{"n_layer": 12, "d_model": 768, "n_head": 9, "n_kv_head": 9, "head_dim": 128, "d_mlp": 1536, "vocab_size": 32768, "activation": "swiglu", "norm": "rmsnorm", "norm_place": "pre", "norm_eps": 1e-05, "positions": "rope", "rope_base": 10000.0, "rope_fraction": 1.0, "qk_norm": false, "attn_scale": 0.0884, "bias": "none", "tie_embeddings": false, "parallel_block": false, "init": "orth", "init_std_qkv": 0.0178, "init_std_o": 0.0145, "init_std_up": 0.0178, "init_std_down": 0.0, "optimizer": "muon", "lr": 0.00115, "lr_mult_o": 2.0, "lr_mult_down": 2.0, "beta1": 0.95, "lr_head": 0.0053, "grad_clip": 2.0, "warmup_steps": 200, "schedule": "wsd", "decay_fraction": 1.0, "decay_shape": "pow", "final_lr_fraction": 0.0, "batch_tokens": 131072, "seq_len": 2048, "doc_mask": false, "train_tokens": 880800000, "steps": 6720, "dataset": "wikipedia_en"}
MLP neurons of a small language model. Each row is named by its layer, matrix (gate and up: input weights; down: output weights) and neuron, and shows model dimensions 288-383. Each number is 128 + 24 x the weight over its row's rms, rounded and kept within 0 to 255. Numbers have three digits each. A neuron's up and down rows have the sign that makes its largest values positive.
After each neuron's rows, "fires on" lists the tokens most often at its 100 highest values on Wikipedia text that the model never trained on.

L5.gate924:115150136161105127164114145093118145157119147117127142103113123186100171154136116126114173124137126084080118123119123116151165082105164114088121107076099128123146103115104108085125134097108129132113091132109158148101093126145129137146164130140114170070106096148147092143130104148145140133
L5.up924:102125152144113136164141143135132148141134107138155167139122114109103133131121115136155125175166139112066107152109152132099122110108172111137147124096151166131115114151118142114167098118112156134135093121077118155077120169118139141142148098132107127154116127146168120164097094113141146122
L5.down924:134184108107087128146089187122164113123080114111195166123142178112121149127145111142142134107098109122133103128121078124107122107140132172147096161103137120107112144131123106090157118161101174138147099140115104113115122110123155123145119097135161142032131096136162166103193174115155130102
fires on: "2", "1", " to", " ", " for", "3"

L6.gate738:097116157171091144146130123094119093090103134115148130156176133120125107138134133148125182116150122077164140157129103084179175143125101146110161119089150132155134140176147111147092130098121150109149120179103174079140162101143121137108125151169153142124136124144133137143116100120150121120
L6.up738:151156133132117103119142160125141109167087180173136110093140103140137088136138133161134094156114144113133133136123102161130142141119134129083111131108143141144100131143100131171139171147082143126121135124129106117136111137131124195124161135115124108163108133164130121147165163123124158106
L6.down738:123148137158166129086147146117161103116118106104132167150155140115106112116137110151131152156140078111093119123093200124085176119119120135120132111168101167190107147139099117097132074107121142144132148128087161175162124155178137132098127180167127125135156155150169121101138122095121109135
fires on: "1", "2", " |", "3", " (", "8"

L6.gate310:123116119124136146128139198095104118103153098118117123145119073152119136137127148149151123141126111082132060133111117145109133125126118104117132118138156144139101108145128106135140106171102122162110082111123124130134168090130133093150113159137112170126115175157133094119151138144126140079
L6.up310:092138113100143139142106086099120164100152103085113134094132133153174134134110158143142203112143111151166114179169157107093107099127117117090124118151144149120100142126094080173153130123114167149165139117168116185121175126141138111117092084104136139141084168112113104122131119116139157105
L6.down310:144147135125069109151091145137144143107156131146134070139122133119150091139123150114115124131138107109107122122123093086123128089131123106146116094141125144163090136131094102155102117083129172131170107096088135130109132145146089133122115119145154111149127093141101133099119127111130182108
fires on: " ", "2", "1"

L5.gate867:102123074118118142099153137141097144134166120135162130111117138128154124106121112133126120115102133107110122143087150133156113095120144105105113154162121103127161103173119106148138150124124097153156098130090146159107111134106051133072143191151177128115114142147099139109118143101125123046
L5.up867:146137112107081167117122119096109133143149136116110116108157145085121112131129125159123146116138112136138166141163149148144148135112106147114145167111080144148102133128116132046158135128127123103115132130123146115137115125148165112140099154131163131102107143124147150123133144110092171146
L5.down867:125165140158136153111139152158152094099110130109139191128093125093142091129133136111119120116142128137183120136091080148109123146110127131116129121119123117141110131129150143159144106145127121124092137122171112125138140131144105129074133123147095113151127114122114150133110111124088069154
fires on: " ", " an", " of", "0", " a", "1"

L2.gate250:125141112140127102108150129106124132149117103124130159130111087125128130152097137133084147150127061116183084148148131155153184176174138140147104183133112102125126133171118121127111123121119103137125144151152165133139148110106129142128156143161117057134120147146103118155125152107113111131
L2.up250:170103126127132101099147138105138107132142114129120149128095128144151155144126122138087148116126106085150102129105124142136197141113104143151119148141095113143144115127094128155146127111160146137130155102172133111115118125143129159130118131152125117086120145099129107136163139119130138106
L2.down250:143145110126104107146140147152213121133111104102168144097110165137103118179141125136095134136119119091164150169126149118094151103138115140180123163144076109103104112146101137138126094143132188116084121103145144133092145114126163165115122130117134114142112160109126127108124121107114177113
fires on: " took", " went", " taken", " go", " take", " come"

L6.gate1517:135156163118182124150160161152095110106128114151136138137134161117157127119146142145116155138151154116125132140081133121102135127101114118193090113109116148145122141127136135140150134130126124167086135147109162126095109121096096140117096159082096145101131110131125144143128117133162149143
L6.up1517:139160124094171123148108076116157125120160141117134159153108126160145133101115118142097085140126147093165127182148132149130087122137074135123130099117107138145150116116105152133167070151092133123149152132162156104114118084126139077139116138164119143123141124118129144148160147131161134122
L6.down1517:106140144121195151112185135161147125125128130158099156163134149159114143129109099138130112132105086127143118109192138136119168106148104164116113081123106142146157109132149183105147115118132136163109128160123091127124149148111140144115121120113095141137063141115136175114124115122155095099
fires on: "9", "0", "2", "1", "4", "6"

L5.gate121:126124180126150153162089143034136113070110109146134104144115127159162155164076146097134086132117122139127125146087109123143109111120106156109097169194142104131148157119143132139152130119150156131143076167116127116140168140105131112118149127154137117127143090135146167129101136082124143125
L5.up121:119192161159137165148108154109147144109135126148126114096170140156084167141148130122176146134113103141133080139141109132126170065104100135124078095100156128132115133121132086111136106103117146164160119148137114124186133139095081143102082150130085122136121170199103122120147149160114110157
L5.down121:169142176129140150122102116082141108139131123147166135150137142134115131181107103145158145136089124093131073117147142150092145117172115119137111143094104100145126121170109149119134073087120137169150135116082079120100124122163091135151143171140159121171120166138124150096127086085121161149
fires on: " ", " of", " (", "1", "3", "4"

L5.gate499:136164095156138150108158126121133125126087147178155153113131077152131125110123120150149125124094125097073109138121130105154124100127137075120142158076119106089168139141120143135165100097098163131150141139071145116128133142112206127094116152123104131102167106154114094094157125155115133144
L5.up499:119150098116120099137131082117117143171144137123140109127073123153131117092148162121138100091129133142126177159132159204134119140124129131129138123128128154151157124126098122146098142133112124098141101154167109166136107141141120111146143107123102142136081179123129119115128120143130140103
L5.down499:138104151119116118144134134160119094127136125128122099164118108128144100131152121096119118148091155122116108140122094111093124127154110155123145121150129100121141089160098111160108160073184145145137121111080144120111162145122096064123096096071134136113115125160146113136127130141184136122
fires on: " at", "1", "2", " "

L6.gate282:146130155115116122121115104142134151117118126144128134093134177130109148181166091120107150079103144118162119126126126158142150085091131136155151141123118118156182147124187129124139082129141133130127106166137154120148099143115134139134135155131124170149109134127144110083117126133120134166
L6.up282:125115154105143173093166113078141135115113141168092138082127102128142108143099146120131132144133085117142095175113081145145141196132122113112129097137157161155111116130140141133144091102091099143152137121114138111112133127128151090159119118142153112163118114115135154114141142074093127121
L6.down282:156110151112117155114082127126087127147091100135089156143108128144111151110121131131152112112189142160130133123149086124136119157108099097088099134119099147156152136168153130107103098157157065161163105127130115148116130124131126111143106120135135141116119150184162153121165132118138148139
fires on: " |", " ", "2"

L3.gate1115:105145109161143126148133104131118135136129126123127142123118115142133125138087120178152174109145131123113121120083070166149129133128143102097097114109140084117164111145133132153134107142144103103163088100171105087174108095152096117156167124129149130098073084166163106138130118158102125119
L3.up1115:146164148125100118155135106130117143080116104134157163081158102128144104086128167127128143155163133132116162121129116115176104127144102098110134126107126113149138125120144161107144149153114113134130100091148118132123127098105114117192107116165146153107108168139123127133101142138099104120
L3.down1115:132093153203129096103133136120104103090159164137149129111112126139104113130137119145160132110173109116167135106125137112116126123128105116164135108147124093168143148172102129106141161115138096084151138150117098205143133139151136146167154071127118145170125121116140105192146101127131115136
fires on: "In", " At", "=", "As", " for", " under"

L6.gate610:119121105107143147110150158122126120118143106200178146124130131149170136114126097083134100113145142156092190147158100112159125132161162076097081127134146110131121137126140101106118139125153168112142115170163130131114083108137164161146107121125144070110146123140159123146160113168150130116
L6.up610:119147114126099140158097132133151125136145171121100116115119138142145129144125135144128111122121126120192112129161114148115097120130148122118107125141091077134138153116153149094105131101079145125148142104166123144146138103125097134110168122093161143138114107179149163113158079148132126170
L6.down610:116135128106116123109153143115114124094093128170157117125147134111109089157130131186122121154134107111155130149115081148101149101143144161135097098142133162122130085136123107095129144131109159124099168112153108119137085121143144119124126132133120169110177115184155118136130144124119133158
fires on: " \"", ".", " '", " “"

L6.gate632:141120107088086143142102117106159140122110126172156094136132114143109123091114133152123151103128155097118159109117120153108088127147084105115154117122125102158125125126106080147134134131154137135154138114137100127157110176142153132121129067116108087090138117123138117134106139162125124182
L6.up632:129131096143152120183155168134112139128127101154139142066183112138146171138147095085163130116139119177115147130103190131120134126102117127125119132130121092142146108123140134145122116108175097128159137119167119142086134078159110157160099156169136136135138095123110161140152101126108109146
L6.down632:131136161132136144123130157109146111096098191118121116149108110125146159112164165145126137126132139124119112128121088134107119119166115109138141139120131145129117142137121124160087101101148095176115153163116097155107096100124114131090106101134152125112158168103126127118149109150099091128
fires on: " in", "1", " at", " to", "0", " "

L3.gate133:115150142099134139146180115095136158126114126112136165109108126165087129143109132079105142119183180113144146118124084148084101107118131119158125096140101119143104102141134140124103110138136112128104175112100183154141195113149143148110132147101112170068159147157130137093088104128116121130
L3.up133:100115163098141141134152093103094178189132145112142149102114105160121155102142141090112132102167209124119154114128096130096088133112112104167103119111058154113122098134112138107097106151130110139101154130100163120134175117115143122114120187166132161122180117155139109086100097124098122124
L3.down133:147144122135095164148137115140152162148151129116148125106160128135133126119121116083134133123140132120112079119095115138101115146085112094138154132148097163198123116167091155138098113124105132102123141135152106075107130147111085105117125151118146146149169086148135121111106107094111084119
fires on: "9", "8", " international", "ign", " foreign"

L5.gate227:149152131128139131095124129113136119089109101115104106104090094108108159108114134137159147133150134121181123109130133118144150138129146096129100128125148085174117118135114138148094120119101095117151149126136129172150119159118113148142130129094140179095126054097152109136110145114099145063
L5.up227:163171133113138115114127159128157136144100103144149133127130095098129124128115132139129132114110152167138184152132140139126163177179165076157107113091160158133108135140151135157113102120125137134155127154114107173120151149122129157111126151155138157124129093075141134149120113093127158138
L5.down227:119138090044087146119116093125115142196161098143156123088101101126142126135142126135165159128105138109091129094114155138134108175143123136155126130139102127161126127132104149089069106151099130073123146148143125129151142101158125085117132148110142095153115164115141139131154135133138106127
fires on: ",", " (", "9", "\n", " a"

L5.gate518:117167187147097123122146115154160139156073123108105159146133110116120157089154165065128172149149113123140164114165132088122148119083155142136118147135107139144100139141121172113144157144096128184151158063100161130143126124121093146122110146074116112114110113162170112092143135120122130075
L5.up518:108119114125167138154143137082170130168146071131095150092094159129140121118158130086127159133119119113117134130115137119141111126140139064121105138108122135143141129172107136148096132103119129086134174180151203118143134175091089155091156145146100161135127114093145093163133144144109127107
L5.down518:127102094154141130112131090163115124140145127107149149154143126107107195138151093133165132097118108110137157117129116105095096166111078122125125104144135129152161126123077139151097093095131116110125126115175142178131118084107152130133099162099111123139121102123110128119133113159134108100
fires on: "8", " (", "\n", "3", "9", " square"

L5.gate581:152144125097100145075091124124123110103126117118143099119162109101169129132141105087120114150110106101149150113088095187128149100158109106104116146161139071114129153135087119138157151136143116138132128110100170147144122087129092128104123132125095124139108093132127086141148151142119145132
L5.up581:109119102179129104136118149140099147148175124122145121164091132113145155098127098124097128112129123111152121146140164115147135081134109126182148068126099151152094139121153135098137137120099087129172092150115135103109079139111143146173161144115121101154097153144151152105128100115136135094
L5.down581:138127141169131123126121150132135151129113125089082153170115176080106140088132130116128118108134177124116137121124098122110132120139100155115114128137111149156111138142157133149066103135143134126161122138147115111119120175118141172109096115140099135141078144129106166097138162119141113116
fires on: " |", "1", "0", "2", "9"

L6.gate1530:150158126117087185116150110110150147121165121124102159117101124144126143142146119154094115135126135118113140100105127130110135102111097124139163128158131150158119144154143144099116135133138109151143159115120132104107105127114132139134161095101161120115119102114102130164111068132101107126
L6.up1530:109125112100115139114123141120138111141108190137113108080135088134084100104152111169129179162113150114109136164129137116119135145113110130143093098150090124139122112119131132151131152139133115158106161144112145146140135129135124103135161150156116126132106114120132136136111127116070108157
L6.down1530:119168174090128113116102199127139131095135184141166115149108142122127196112113140161157121120115123103116148091115074152126097150147132135160061094150124140151134164106053170138131097117102128160152154128121121116166151187115112143133137139130092147113111110129125111139148151093120118111
fires on: " ", ",", " to", " Pan", "1"

L3.gate1377:157153117142129166097109151075110082129085133110150136115093158130144120138112087125117119130145128153146135114102102123151099133080115121138123118115060084171127122141082150142101128122118107088129130154134113116122113102144155140136101099112138127131108104164127102139127111108122143164
L3.up1377:157081082121192127142156159144099128087131131129109133122110120134103121127075076135116102096147130117141123134150103130141075138128161125127129143124098098129138108155093110146155114121141117111111102113090094130159122139150126090187138100113104102147153120178121147125106116131108131156
L3.down1377:156104118127104153160094167137115147152132122111128154129156123104143162103114084181078143146153108103125089115161131103150139139149163128163119134144152165160104088158124151168174117124132155093133149134110107114103150098127174153167150141074112128127099196169128124113124148159103136119
fires on: " The", " $", "_{", " BBC", " TV"

L6.gate969:161149163122098117148115117114097135088137155127140128117118115104118138150124096050147113138125131089131132131111114139163136092121112125139107085170105164142131150127060147150073142121115132095120133120117119124155148098144135121102180044131116158124135163129104156092150111140110100119
L6.up969:101129098159155114141152117114110138107132112126120092138118112118178158122090157113107171118111135135118162081102097078110118111102141139109114103112114108139158080140125107166162148117120174145141134133144141155133136116115159099150160076134135166138106126136108105104122111117084108097
L6.down969:121145107137180143121102174123104100080152119131156132142137113119139156113142135095109137143123103165097119124103123099176131154130113145117121119139131140167159107129131131097139106126122149124106126098117148150138103135171122116095156117142096120173110140122148136097112165154146105084
fires on: " |", " (", " |\n", "\n"